Part of a small language model's weights.
Size: width 640, 10 heads of 64, MLP 2560 tanh GELU, vocabulary 8192, 79.4M parameters.
Training: a variant of Muon for these matrices, 903M tokens, 3444 steps.
MLP neurons of a small language model. Each row is named by its layer, matrix (down: output weights) and neuron, and shows model dimensions 80-207. Each number is 128 + 24 x the weight over its row's rms, rounded and kept within 0 to 255.
A block is one neuron, or neurons of one layer that tend to fire together. After each block is what it responds to, as a language model described it from the Wikipedia text at the highest values.

L7.down137 [153 145 115  95 147 136 117 143  94 125 137  73 107  98 172 116 112  86 131 106  91 148 124 128 108 143 124 107 113 143 132 140 124  93 128  98 133 100 142 112 105 150 145 122  80 121 156 105 139 141  65 126 141 120 130 101 103 161 173 140 109 173 100 103 138  88 111 120 132 138 143 116 149 130 124 115  66 134 154 152 147 149 138 182 139 134 121 131  75 119 135 141 111 149 114 126 107 176 112  96 106 143 133 114 124 139 135 145 107 184 127 122 168 142 141 116  87  72 128  94 140 122 141 145  83 103 106 108]
L7.down216 [116 164 137 141 142  96 142 110 152 159 136 124 126 117 183 144  83 110 125 147 145 125 127 149  92 169 115 140 104 170 137 150 107 198 143 128 117 105 165 139 104 141 103 150 168 144 119 114 121 113 118 103 133 133 104 125 136 113 178 140 180 144 146 128  92 110 120  88  46  97 102 130 123 100 152 140 137 165 136 139 138 117 135 126 138 127 141 175  93  99 153 153 113 118 108 163 146 124 122 130 122 125 129 104 130 152 159 155 151 114 116 134 110 184 116 149 119 132 136 104 169 148 116 139 122  60  93 104]
L7.down492 [118 146 129 147 125 152 153 108 115 136  92 112 113 144 142 146 140 121 122  91 128 138 131 142 143  97 165 114 104 105 157 109 127 126 145 110 127 104  98 104 123 108 153 133 116 105 106 112 110  83 145 103 117 109 126 119 118 110  84 134 120 116 119 128 120 109 128 156 114 142 122 103 109 114 148 153 118 145 123 134 135 161 141 180 164 116 115 135 148 145 130 127 167 116 111 178 144 135 148 164 121 120 114 126 135 155 146  98 148  90 117 105 108 124 138 146 127 130 139 107 145 105 164 186 161 124 168 122]
L7.down565 [145 146 140  99 109  83 110 107 113 120 155 109 115 110 106 110 165 135  88  90 137 118  96 162 124  91  98  97 118 126 137  99  76 107 108 104 101 151 120 174 143 150 140  92 103 149 125 142 138 113 119 130 129 207 109 133 129  89  99 130 128 159 127 115  82 103 164  90 109 121 111 123 131 134 105 159 105 135 177 117 113  97 148 147  92 140 155  99 131 146 132 119 125  95 122 140 126 151 132 102 119 127 125  97  88 127 115 132 131 171 133  94 141 135  81 107 142 121 159 145 107  90 123 154 139 126 142 138]
L7.down1093 [134  98 127 129  94  88 117 109 126 137 133  95 146 156 148 137 107 139 142 102 195  99 160 111 151 150 120 113 129 146 120  89 111 133 156 112 115 127 121  70 139 124 113 118 140 124 128 114 146 181 142 136 100 136 191 109  80 156 182 102 108 136 125 142 111 126 135 135 184 100 109 131 108 178 171 173  94 162 136 136 127 112 121 140 128 104 140 147 145 134 111 157 149 143 141 141 176  94 114 146 120  93 120 124 121  89 145 132 153  90 135 118 152  92 112 129 110 104 114 167 109 100 135 128  97 144 124 194]
L7.down1351 [120 120  93 147  96 142 116 169 124 125 148 138  74 147 117 133 115 107 119 102 113 135 106 126 127 124 120 190  69  87 134 157  98  92 110 153 128 164 158 100 105 130 158 164 121 121 153 156 128 137 116 123 135 122 140 131 160  97 158 138 113 119 123 108  95 132  95 133 107 150 114 109 119 107 152 127 134 146 116 149 114  88 135 127 119 146 141 108 127 123 147  80 136 154 140  60 149 134 107 134 144 151 145 124 101 112 117 121 143 150 103 119 151 125 107 129 113 154 170 145 151 141 119 131 143 112 113 158]
L7.down1389 [105 104 144 119 206 127 144 145 150 122 118 170 111 171  86 160 154 120 106 118 125 109 107 130 111 127 125 150 120 110 132 148 113 118 132 153 101 123 163 120 137 121 133 120 114 121 151 132 130 139  89 121 153 106 130 132 124 132 121 159 119 114 115 133 102 127 113 115 101  90 115 140 122 122 138  54 114 121 141 108 187 123 163 124 110 155 125 159 165 130 103 121 114 110 122 114  82 111  93 117  92 159 110  96  88 148 111 136 133 171  86 134 123  96 122 131 123  90 122 110 150 125 128  94 140 136 128 118]
L7.down2559 [139  91 129 127 100  83 131 127  87 110 102 163 135 135 140 108 155 143  75 179 220 119 140 135 121 135 130 173  78 123 130 137  62 165 120 140 138 109 135  79  96 138 109 110 128 133 141  69 100 116 111 113 132 131 149 138 130 182 103  97 172 107 122 146  95 116 108 138 151 118 113  86 150 139 137 165 115 140 168 172 167  84 178 113 101 154 138 122 141 114 133 101 162 142 120 129 143  82 102 147  99 154 126  91 127 149 156 134 162 109 142 147 171 127 123 150 218 107 162 139 138 156 105  80 126 123 117 138]
Responds to: Final subword piece that completes a proper name mentioned before (person, band, company), as in Mc-Queen, Van Hal-en, Fied-ler, Gold-water.

L9.down469 [123 146 169 146 134 140 118  95 140 122 148 164 123 136 130 145 123 151 139  91  91 123 112 158 130 148 116 145 123 138 144 101 151 139 122 111 142 109 158 123 113 121  86  88 150 112 124 155  97 125 106 110 106 146 106 132 125 114  89 112 133 116 147 157 119 125 128 117 118 169 137 147 117 171 102 125 110 121 132 157 111 122  88 106 109 143 137 144 178  74 147 133 128  96  92 151 139 139 105 158  97  95 119  94 126 135 110 101 114 120  93 150 101 136 133 160 123  96 149 151 127 133 142 110 167 147 157 110]
L9.down575 [132 119 102 171  98 144 159 127 151 151  84 133 123  73  95 106 149 132 150  99 133 140 143 140  90 111 122 110 141 110 146  93 171 119 171 166 104 173 141 168 102 122 150 125 119  96 175 125 171  92 161 128 153 120 124 138 135 137 129 143  82 151 131 109 131 124 114 112 144 127 145 139 138  86 115 105  95 132 163 125  93  81 148 125  96 153  97 138 102 160 122 124 126 162 154  98 157 126 113 152 172 120 157 127 136 148 145 148 148 106 153 132 134 109  98 146 115 153 131 132 119 124 149 150 182 171 150 116]
L9.down819 [125 120 133 152 107 129 140 136 119  88  81 134 123 120 101 130 108 145 128 147 120 109 128 144 140 149 102 160 146  95 184 120 147 111 125 113 128 128 119 147 104 125  89  90 130 157 110  78 101 126 139  59 121 131 130  92  90 135 116 147 143 120 122 143 111 152 153 144 105 110 117  92 112 163  97 111 110 142 101 186 200  97 138 128 152 128 169 127  53 134 169 120 145 151 169 102 118 119 124  99 156 128 137 122 104 119 128 148 135 154 121 131 112 114 117 112 128 133 117 153 116 143 144 118 109 118 124  91]
L9.down977 [118 136  82 145 156 130 127 128  92 128  86 140 147 137  81 125 157 126 143 113 135 131 154 126 175 102 146 122 133 113  96 123 141 105 139 119 166 111 123 131  80 134 145 150 121 104 170 149  87 107 162 127 141 143 131 108 115 140 148 105  86 155 130 117 136 123  95 128  98 144 154 110 114 117 101  99 121 148 111 122 134 136  86 152 113 136  98 147 134 163 131 115 148 117 117 147 133 102 111 136 142 150 107 124 108 172 125 136 147 101 131 150 153  91  89 138 136 148 147 129 103 123 105 171 183 140 139 177]
L9.down1203 [107  83 148 120 130 120 162 145 149 114  91  97 101  64 139 132 145 146 108 110 138  87 108  98 103 123 116 135 101 120 118 108 137 143 184 142 174 130 118 101 151 135 115 131 122 147  98 141 135 148 123 131 124 149 140 119  89 119 130 118 123 136 130 174 137 126 141 143 110 183 102 109 131 105 149 124  91 148 147 103 127  95 129 124  99 123 148 154 128 127 111 161 175  68 121 113  90 118  83 136 119 111 123 165 120 151 130 169 162 116 128 103 112 149 134 146 106 170 112 140 117  93 168 114 132 171 161 133]
L9.down1245 [142 138 130 137 159 116 176 140 129  98 140 124 135 131 150 105 158 164 117 153 172 112 122 111 111 132 158 142 143 112  99  65 124 127 109 144 119 150 143 124 103 137 135 127 100  89 161 137  87 115 144  94 120 119 142 121 132 133  99 124 116 183 154  74 138 142 148  89 125 105 126 123 149 104 112 106 148 147 139  70 147 103 136 122 111  96 143 101 152  97 153 110 108 136 137 123 125 104 142 116 112 139 114 115 125 109 130 154 183 145 135 145 136 134  97 154 129 128 143 122 110 116 140 105 167 140 114 171]
L9.down1592 [122 120 116 135 162 131 150 106 101  44  97 148 146 140  90 124 165  73 156 140  99 130 141 162  97 132 103  97  87 135 137 137 155 159 144 122 165 115 129 118 118 125 150 129 120 115 156 164 131 152 139 137 126 112 132 141 111  99 114 121  94 147 156 149 169 103  77 126 146 130 109 164 113 117 117 130 126  97 148 111  95 139 142 132 140 150 158 155 126 132 137 145 130 112 131 131 173 150 171 125 115 155 143 133 103 131  78 106 134 103 104 131 134 170 120 145 109 165 116  97  88 154 138 151 109 106 128 132]
L9.down2532 [126  61 145 141 108 158 151 131 150 123 157 110 120 121 137 107 126 164 119 150 144 129 108 124 134  72 155 107 138 118 134  99 143 133  99 173 174 122 110 141 114 146 141 117  62 125 117  96 122 116  92 110  69 149 131 139 112 114 112 106 119 156 116 142 176 152 131 107 112 112 124 128 192  80 132 129 122 165 107 131 126 136 179 141 130  69 152 147 137 142 118 145 130 114 141 124  97 115 125 123 126 144  55 150 121 154 135 170 149 160 117  99 164  99 119 107  79 108 138  96 160 142 161 128 105 144 125 131]
Responds to: Tokens inside descriptions of what a person is, the modifiers and word pieces before the role noun, such as Romanian rower, football manager, jazz pianist, theoretical physicist.

L7.down63 [132 136 102 113 118 125 121 110 129 130 103 111  88 142 117 146 173 115 158 132 120 130 109 109 102 101 165 157 166 120 156 106 164 120 124 152 165 100 117 110  94 155 117 120 130 125 171 147 157 113  94 153 109 141 110 124  93 127 119 122  99 127 105  98 118 114 168 128 119  86 157 164 135 102  86 140 122 128 147 128 141 139 116 155 134 143 126 136 149 141 155 170 151 179 119  64 131  96 124 137 106 125 108 112 104 135 103 133 124 156 143 105 101 108 116 127 134 147 121 177 119  94 119 107 100 110  79 136]
L7.down329 [111 128 128 121 107 147 121 151 148 151 113  81 136 100 141 125 150 155  90 121 134 114  63 102 123 177  87 167 155 140 181 119 132  98  92 143  89 119 107 156 100 148  96 163 145 129  85 104 143 108 111 115 161 103 140 126 102 140  97 130 108 136 127 156 141 133 131 149 124 113  93 107 118 111 105 133  92 156 122 124 140 120 137  93 138 123 134 120 141 166 105 120 159 144 149 147 122 161 169 117 100 158 140 146 130 160 110 142 141 121 140 118  88  99 129 123 134  92  96 125 139 140 138 191 152 166 115 169]
L7.down552 [123 158 106 138 142 140 118  94 157 122 127 128 135 146 175 178 108 120 163 102 132 130 101 116 175 109 143 127 166 120 129 132 160 132 127 138 129 135 189 123 127 121 128 101 129 139 139 142  80 144 128 148 101 131  79 106 141 109 118  84 125 155 128 133 112 135 143 139 111 155  81 132 140 141 132 141 138 124 138 113 138 116  97 158 130 107 134 135 117 121 159 124 133 188 115 134 139 125 135 142 144 147 136 168 140  91 101 141 110 156 109 188 129 127 115 129 134 138 137 149  82 142 107 123 181 124 125  81]
L7.down651 [149 144 124 166 108 121 143  95 184 156 127 137 139 118 120 123 183 169 110 114  99 123 106 107 156 134 124  91 140 160 104 131 136 134 123 121 112  82 116 123 132 154 153 142 124 156 151 159 139 149 113 152  99 110 150 138 153  90 111 117 150 126  94 101 142 180 129 119 141 157 139 108 159 110 143 108 142 153 155 110 109 126 122  93 130 140 125 122 128 121 115 105 132 100 150 133 132 135 120 109  79 160 112 111 131 143 153 142 117 183 101 116  76 122 128 184  70 101 159 101 155 135 134 150 126 136 101 100]
L7.down702 [139 114 139  96 117 150  88 121 127 111  91 119 119 100  99 152 155 104 154 159 155 127 109 138 139 176  93 148  96 155 122  85 134 168 145 113 130 132 127 178 107 106  96 147 124 119  91 120 141  65 157 126 131 157 133 125 151 110 124 145 113  93 129  73 131 132  99 122 153 118 126 151 142 129 134 153 111 146 127 103 136 146  89 174 106 108 138 160 119 143  91 137 126  87  99 163  99 152 118 124 154 161 111 141 110 126 140 104 139 166 107 134 151 105 129 133 128 150 120 141  99 152 141 112 117 150 164 147]
L7.down1606 [153 154 122 100 122 143 100 121  89 106 142 138  84 145 149 128 122 101 115 103 131 103 118 117 125  66  82 120 127 142 118 122 171 120 118 129 146 114 148 105 119 144 131 125 133 125 178 155  92 172 100 117 133 156 134 117 109 101 106 100 147 123 120 144 104 169 121 103 140 151 142 176 154 139 109 138 166 123 115 126 120 153 107 137 111 123 138 134 178 136  99 102 145  51 169 151  78 110 158 122  69 110 114 119 118 159 132 133 118 123  99 167 137 114 116 113 114 137 138 112 111  66 119 141  87 141 133 189]
L7.down1650 [127  77 110 138 112  87 123 138 109 122 126  92 120 127 124 117 160 179 119 157 152 144 172 107 147 132 144 100 132 128 109  52  96  96  81 112 171 168 126  95 116 175 151 152  58 119 106 120 124  96 123 136 107 134 115 121 167 101 153 115 110 117  98 120  76 131 124 121 119 138 101 149 159 100 128 120  89 146 102 113 115 132 146 183 139  95 132 153 149 151 162 173 100 106 130 127 140 113 115  95 141 129 117 150 135 159 106 104 125 125 172 115 155 139 124 147 100 134  66 112 133 185 170 140 123 117 123 180]
L7.down1953 [168 104 106 148 144 124 118 137 117 139 163 140 122 106 142 112 147 152 127 101 128 140 114 124 116 117 152  99 132 105 125 112 134 121 117 157 117  96 119 101 118 101 102 129 127 121 113 142 112 102 150 122  95 134  86  91 114 118 111 133 106  97 126 131 115 151 111 116 104 162 152 122 143 141 110 154 138 102 171 105 102 120 137 159 164 138 127 124 155 119 147 113 111 122 142 172 102  82 125 117 116 116 157  76  76 152 160 157  99 129 106 172 134 107  89 122 141 111 108 151 110 134  98  97 164  87  88 167]
Responds to: Determiners, possessive 's and copulas that introduce a subject's role, rank or record, as in "is the founder", "league's MVP", "became the youngest".

L5.down614 [167 176 126 133 114 143 130 153 142 141 151 141 125 120 128 134 157 102  61 114 121  72 111 152 130 148 130 112 149 186 102 171 108 115 109 140 136  76 145 127 118 104 141 143 102 160 108 128 144 128 122 104 162 176 129 137 122 134 154 129 139 107 148  98 130 150 135 127 104  98 136 120 159 109 134 146 129 125 137 143 143 159 124 104 127 141 160 128  73  81 152 146  91 117 125 142 111  92  79 120 154 142 172 103  92 142 150 121 170 125 195 116 166 146  80 134  92 108 186 133 114 125 140 168 157 116 107 126]
Responds to: Final subword pieces that complete proper names, mostly surnames, in lists, tables and biographies, such as Purefo-y, Sedelme-yer, Kilbe-y, Will-man.

L9.down233 [126 114  96 207 129 134 154 147 129 114  92 165 144 162 153  89 146  96 127 168 104 103 133  79 101 139 123 164 111 114 126 161 113 140 138 148 146 127 113 150 122 118  99 123 125 130 131 152  98 116 154 136  87 185 114 113  92  75 115 112 136 148 147 138 159 122 128 128 158 126 104 145 133 129 135  81  95  94 138 138 129 146 127 117 117  94 123 146 132 162 128 124 124 110 143 118 102 158 147 101 151  90 105 142 160 150  93 149 111 163  87 124 141 107 129 123 116 117 112 101 121  90 173 134  69 161 122 112]
L9.down285 [ 86 109 145 142 157 138 127 153 160 148 119 119  99 132 157 123 151 151 143 149 141 130 117 123 117 151 189 202  71 106 114 165  70 104 113 151 115 112 139 141 148  70 141 159 120 156 163 174 162 118 121 130 113 113  91 105 126 128 148 107 170  98 141 121 106 132 111 115  84 140 124 185 128 163 105  76 130 120 139 139 119 144 156 109 146 140 106 124  85 136 136 146 149 108 167 122 114  91 108 144 144 150 115 155 149 152 130 157 111 100 109 142 111 163 141 126 138 107 195 169 127 127 128 152 154 142 137 119]
L9.down788 [115  94 175 143 148 120 197 127 100 129 108  95 125 116 113 117 153 115 137 107 132 157 127 145 135 132 101 131 102 115 139 155 139 124 143 147 142 102 129 107 130 106 136 147  97 167 153 118 114  99 133  95 144  94 109 114 131 155  72  95 140 134 126  95 117 135 101 119 110 112 113  99 137 187 157 108 145 110 167 153 111 162 163 129 149  95 120 139 121 115 165 111 138 154 156 104 133 127 137 102 148 100 132 130 136 108 118 129 132 141 120 143 116 175 138 145 133 124  94 134 122 105 124 147 107 142 129 138]
L9.down959 [127 113 120 149 109 146 111  95 136 148  88 128 119 227 123 128 116 135 131 106 144 113  80 107 140 117 102 140  95 108 184  77 109 150 104 133 151 179 135 121 133 130 152 131 139 159 180 137 140 117 121 114 111  97 152  72  99  92 156 122 133 117 153 120  83 147 138 103 114 151  91 124 174 135 127 162 120 118 147  89 132 141  97 172 116 139 135 141 146 149 127 104  95 139 138 139 108 154 102  97 134  43 167 115 160 161 126 171 144 142 118 145 139 192 157 173 115 114  91 164 154 147 124 139 143 137 102  57]
L9.down1415 [127 111 189 153 122 125 111 117 132 108 154 149 140 132 149 155 161 144 133 162 163 114 128  98 115 131 177 103 148 109 166 146 114  92 152 116 127 112 143  91  99 121 175 141  88 159 139 126 138 121 139  84  97 135 134 137 136 117 103 134 134 107 114 133  94 116 106 129 158 123  83 117 142 146 139 113 120 116 111 138 140 135 125 133 115  88 145 131 149 125 150 129 141 135 132 112  94 131 137 153 122 110 140 102 118 125 150 139 102 172 126 111 137  99 164 118  99 103 122 151 119 161 108 108 125 121 127 130]
L9.down1697 [ 97 116 124 118 143 127 134 140  98 135 122 114 137 176 173 108 136 123 108 132 125 124 127 157 160 135 134 190 112 138  89 136 154 123 135 106 114 102 126 132 101 115 126 114  81 115 124 143 126 114  74 117 103 155 116 135 101 180 138  95 176 150 133 108 125  96 142 144 137 172 143 116 171 136  97 107 139 125 143 149 124 120 116 185 132 109 153 144 137 129 146 160  92 150 129  88 124 102 157 131 145 163 137 120 134  83 114 139 118 125 126 107 128 130 122 119 136 136 130 154 115 128 133 152 155  99  89 136]
L9.down1978 [113  84 105 113 112 132 158 164 162 128 104 122 122 171  96 123 137 125 148 172 125  89 126 110 128 115  96 179 135 141 173 181 144 141 113 143  77 122 103  88 133 104 107 138  94 152 144 115 139 114 152  98 132 175 107 138 136 136 110  98 149 106 133 127 122 126 171 106 140 123 119 122 108 200 159 116 120  96 140  98 168 114 108 153 133 116 128 112  96 138 177 142 141 140 110 108 107 137 136  91 120 148 144 153 152 119 113 125 123 109 142 118 120 105 101 166 153 115 129 123 145  80  55 143 139 139 158 158]
L9.down1988 [152 145 133 167 148 113 152  98 146 105 104 153 116 172 126 148 164 145 120 166 146 109 160 116 104 124 128 148  93 144 154 157 145 156 120 108 153 135 128 114  94 100 129 132 125 128 180 118 121 143 154 151 104 126 144 109 115 124 151 104 113 191 132 119  91 146 151 139 152 145 106 124 130 176 127 126 151 109  98  94  99 111 145 164 102 136 104 133 127 128 137 170 114  85 136  67 113 152 130 130 121  88  96  62 159 104 108 142 105  98 127 165 125 167 114 133 110 128 111 130 175 146 110 115 143 110 137 109]
Responds to: Periods ending declarative sentences in Wikipedia prose, often the last one in a paragraph, as in "ZIP code 45105." or "technical community college."; also closing ")" after a full parenthetical sentence.

L7.down11 [144 159 119 129 148 112 144 144 116 116 124 102 111 191 148 154  93 107 147 138 157 119 163 137 114 132 153 125 106 135  74 186 123 110 128 165 165 100 174 153 142 145  98 155 137 163 108 157 116 160 171 149 161 148 123 103 117 155 136 126  94 135 146 100  91 129 111 140 111 155 127 162 129 124 103 151 140 109 109 120 115 129 129 142 127 127 157 153 125 169 123 143 155 120 127 119 109 160 125 135 171 154 127 138 144 113 147 118 132 109 108 158 126 131 157 111  81 123 147 106 129 148 136 117 152 139 119 123]
L7.down465 [131 131 117 109 140  90 127 110 136 171  93 152 115 118 121 143 126 131  87 117 172  73  89 113 124 115 105 139 141 124 145 144 141 126 131 118 115 102 102 125 126 125 135 128 165 179 145 128 154 158 122 130 118 110 134 100 127 110 140 152 133 149 153 150 112 111 157 117 105 120 135 111 168 168 122 101 105 100 136 156 129  78 118 163 132 120 122 141 171 145 160 122 129 146 148 128 148 140 149 110 125 136 116 112 163 152 134 176 151 102 113 127 172 101 137 140  78 110 108 153 120 148  85 122 115  82 168  75]
L7.down973 [144 133  71 130 148 130 137 147  85 143 155  95 132 221 149 132 138 132  88 124 140 107 130 145 131 117  98 115 136 126 105 118 113 139 105 151 109  97 123 157 127 105 136 119  95 116  77 128 138  91 110 155 120 157 174 150 128 137 168 125 148  58 154 105  99 132 134 101 177 126 138 111 103 130 157 155 112 105 114 157 155  93 133 163 116 107 148 126 140 130 157  98  99 145 131 128 183 117  91 144 140  78  92 126 109 133 131 132 128 190 100 170 139 112 119 135 129 139 161 156 108 129 106 127 139 131 126 115]
L7.down1460 [109 113 123 111 149 158 150  91 140  95 101 133 139 224 134 106 151 126 145 129 115 122  91 156 107 144 109 151  94 116 142 163 113 149 153  82 136 121 133 125 152 124 147 134 162 178 122 148 133 141 122 111 121 105 114 111 143 155 122 129 105 177 164 114  91 109 138 120 122 125 129  89 173 122 152 149 140 140 108 200 139 124 123 135 115 111 119 174 158 121 160 105 131 112 156  68 119 122 155 114 133 148 125 122 140 100 146 150 147 137 127 125 153 129 134 105  84  92 104 140 137 139 127  97 108 122 169 143]
L7.down1573 [117 132 123 134 150 161 129 151 130 121 120 112  99 185 123 119 141 154 126 126 154 110 132 108 130 133 103 109 129 104 116 102 116  92 128 135 115 116 126 146  78 134 157 113 141 100 128 103 130 131 114 125 142 144 158 147 145 139 139 102 149  87 113 123  92  96 139  99 129 137 123  98 144 134  94 130 133 180  89 143  87 120 120 117 104 115 140 136 143 159 128 175 126 134 137 123 140  96 140 116 115 115 150 136 146 134 104 100 201 122 140  95 132 116 170 126 141 125  60 127  90  85 120  70 140 128 157 123]
L7.down2364 [173 110 115 122 107 111 136 120 120  84 205 144 124 156 139  86 128 130 128 161 122  82 150  96  83 166 140 126 130 128 175 131 129 109 115 141 130  99 118 119 147 135 136 145 116 108 158 152 107  91  85 124 127 130 178 171 116 120 129 129  98 141 123 123 135 151  87 152 115 113 123 133 130 160 113 106 100 114 146  96 128 167 129  62 133 115  96 133 134 171 120 144 173 123 137 147 141 122  93 143 126 130 118 106 171 169 139 121 159 129 152 182 106 129 101 115 118 125 117 131  96 147 111 157 122 106  73 107]
L7.down2435 [157  99 107 132 111  96 122 147 119 143  95 137 100 156 120 155 121  98 146 103  92 120 102 111 181 123 133 129 133  99 138 118 130 122 131 176 143  98 121  98 129 126 108  91 125 146 145 111 141 145 139  96 102 118  79 156 128 156 143 149 116 111  88 112 134 114 131 155 140 154  89 110 149 150  98 115 103 148 179 141 132 119  72 145 141 102  94 130 103 124 159 134 120 125 136 105 127 118 138 128 125 131 124 170 134 145 137 138 141 148 130 125 137 133 124 106 121 126 108 157 149 154 117 121 156 134 133 105]
L7.down2509 [163 119 140 108 144 104  96  93 128 139  89 115 117 166 166  99 144 139 138 113 135 136 130  84 115 121 115 159  77 150 135 163 143  98 144 138 128 137 112 116 132 105 120 146 104 160 136 145 144 165 117 124 143 131 146 123 118 132 128 133  88 125 110 114 117 104  78 124 149 141 113 117 152 174 101 116 138 116  85 139 139  92 135 130 127 147  96 180 143 176 114 117 159 108 169  72 152 125 140 128 118 109 173 134 118 153 145 140 150 141 111 107 134 139 137  85 114  95 134 125 126 123 104  86 118 130 155 111]
Responds to: Closing == of Wikipedia section headings (Awards, See also, Early life), plus sentence-final periods and line breaks ending paragraphs.

L5.down1419 [151  90  88 150 151 106 124 117 124 136 101 159 144 140 123 122 140 145 151 155 140 111 124 157 117 133 128 108 141 124 119 137 127 156 150 121 147 122 114 126 131 102 138 132 127 138 103 155 141 153 100 114  64 121 142 146 124 115 147 128 133 121 107 141 105 133 117 138 120 158 134 166 192 132 104 129 106 147 108 168 141 113 118  98 122 134  72 129 102 121  90 122 130 130 172  90 166 122 123 140 139 122 136 131 162 141 124 114 141 115 113 121  91 147 166  93  90 122 144 142 116 122 136 119 126  99 140  96]
Responds to: Closing == or === of Wikipedia section headings such as Honors, Charts, History, plus sentence-final periods and line breaks ending a paragraph.

L9.down267 [138 110 154 146 129 113 149 126 127 122 130  76 136 100 116 151 136 145  99 141 145 115 155 120 154 146 145 108 143 133 122 174 116  87 119 158 117 129 138 115 122 100 111 155 119 123 148  74 113 143 130 123 118 136 141 167 151 179 116  89 155 169 127  99  64 158 143 184 133 124 120 135  81 134 132 121 123 147 127 116 157 130 133 110 114 109 116 141  96 119 134 141 144 129 144  94 141 104 113 102 155 100 153 148  85 110 131 117 118 106 143 113 134 130 122 119 149 153 130 138 134 105 150 133 106 138 154 166]
L9.down660 [ 77 112 172 148  94 132 106 135  85 106 136 130 168 206 138 170 117  98 135 121 166 135 154 138 128 145  90 135 158 149 107 161  83 101 151 140  95  98 169 135 156 135 112 166  83 142 122  97 118 163 128 120 150 164 145 136 133 148 131 112 111 157 151 127 148 119 141 146 134 144 126  99 114 101 119 159  93 134 141 122 153 108 106 104 115  89 128 119 119 152 132 118 127 152 147 122 145 100  97 156 144 134 133 177 136 115 130 119 104 158 110 169 125 110 127 140 130 178 126 137  90  85 137 130 123 164 136 138]
L9.down1048 [123 109 110 131 134 105 129  97 113 155 128 119 110 126  98 134  81 110 145  84 147 129 160 118 115 133 126 146 119 163  82 128  99 112 123 148 113 117 137  75 133 164 157 109  89  90 120  66 132 122 145 127 142 151 127 120 135 137 108 167 133 145 145 146 105 153 106 109 160  96 102 108 112 135 109 162 114 145 137  96 158 138  99 128 140  71 120 127 128 151 145 130 137 104 145 140 101  88  71 124 121 104 150 160 145 171 149 151 113 127 128 175 122 139 155 126 127 152  93 104 143 101 100 131 113 157 152 148]
L9.down1068 [115 127  82  80 151 101  87 148 145 100 135 116 138 136 148 143 127 144  99 121 189 153 141 141 114 103 137  84 114 150 154 171  78 122 122 175 124 142 126 116 120 144 140 109 162 139 162  92 142 150 152 125 147 101 100 128 123 124 124 105 140 142 146 104  83 175 152 131  75 101 111 103  82 144 111 111 127 153 157 118 148 131 117  88 170 124 120 116  73 106 126  90 130 134 183 137 119  99  63 141 129 111  92 147 121 128 129 132 146 102 169 137 133  94 101 123 110 165 142 147 123  75 137 104 127 154  91 135]
L9.down1149 [114 136 154  97 131  95  56 157 120 130 135 142 114 151 157 150 171 156  78 159 153 123 137 105 160 116 141 140 104 150 124 161  97 101 134 151 135 132 159 113 103 114 132 164 112 120 131 127 151 175 139 158 111 157 156 144 162 151 159 114 129 104 147  98  98 152 123 135 149 138 127 159 115  98 150 154  81 126  92 138 116 153 142 118 105 153 119 152 138 100 116 123 168 135 126 136 131 100  83 181 139 162 128 128 115 139 108 124 133 175 122 122 156  84 111 171 115 124 153 163 101 135 116 128 118 134 155 162]
L9.down1431 [134 127  84 138 148 128 169 159  89 145 154  88 125 130 171 106 153  96  94 137 154 124 115 125 108 147 140 152 112  72 139 164 166 137  87 126 113 161 101  94  96 132 112 150 119 136 124 123 134 120 163 146 144 166  95 138 139 198  87 123 116  94 143 124 106 144 137 138 151 126 125  80 172 142 131 124 131 167 144 155 173 131 143  98 138 171 139 121 100 101 147  70 104 110 156 136 155  78  90 167 148 142 127 114 116 143 147 156 114  79 147 120 138 132 131 152 137 127 106 164 111  93  67 109 137 143 100 108]
L9.down1829 [152  84 136  98 149 126 115  97 129 125 118 143  75 112 104 131 139 129 175 139 185 161 110 100  99 152  90 132 128 144  97  88 142  96 138 146 151 121 114 103 120 102 138  95 125 102 145 138 117 114 108  74 127 113  90 123 142  96 127 111 150 131 125 152 149 112 115 119 118 185 130 124 121 151 156 116 133 108 133 172 140 128 108 176 165 103 121 101 144 119 124 147 147 120 167 167 168 102 153 104 130 135 113  96 160 105 134 173 129 147 103 141 125  99 124 137 141 123 107  82 115 134 163 150  95 142 177 132]
L9.down2032 [151 126 120 145  84 122 155 143 128 122 110 137 168 147 110 113 118 165  95 125 168 116  80 141 141 132 145 143 119 134 146 186  78 152 165  84 153 102 164 110  97 166 139 151  98 110 145 110 129 128 132 132 159 143 132 159 137 155 109 125 181 134 135  87  44 115 131 156 119 126 144 100 176 117 120 141 123 150 162 124 164  96 175  97  97 111 100 121  93 115 114 113 123 143 140 150 167  91 130 135 121 126 111 163 118 144 131 107 143 121 158 131 138 142 120 103 144 138 154 132 145 137 104 147 112 107  95 131]
Responds to: Final token of a person's surname, often a word-piece after a first name, as in Edward-s, Gerst-mann, Po-well, or a whole surname like Lee; frequent in tables, rosters and reviews.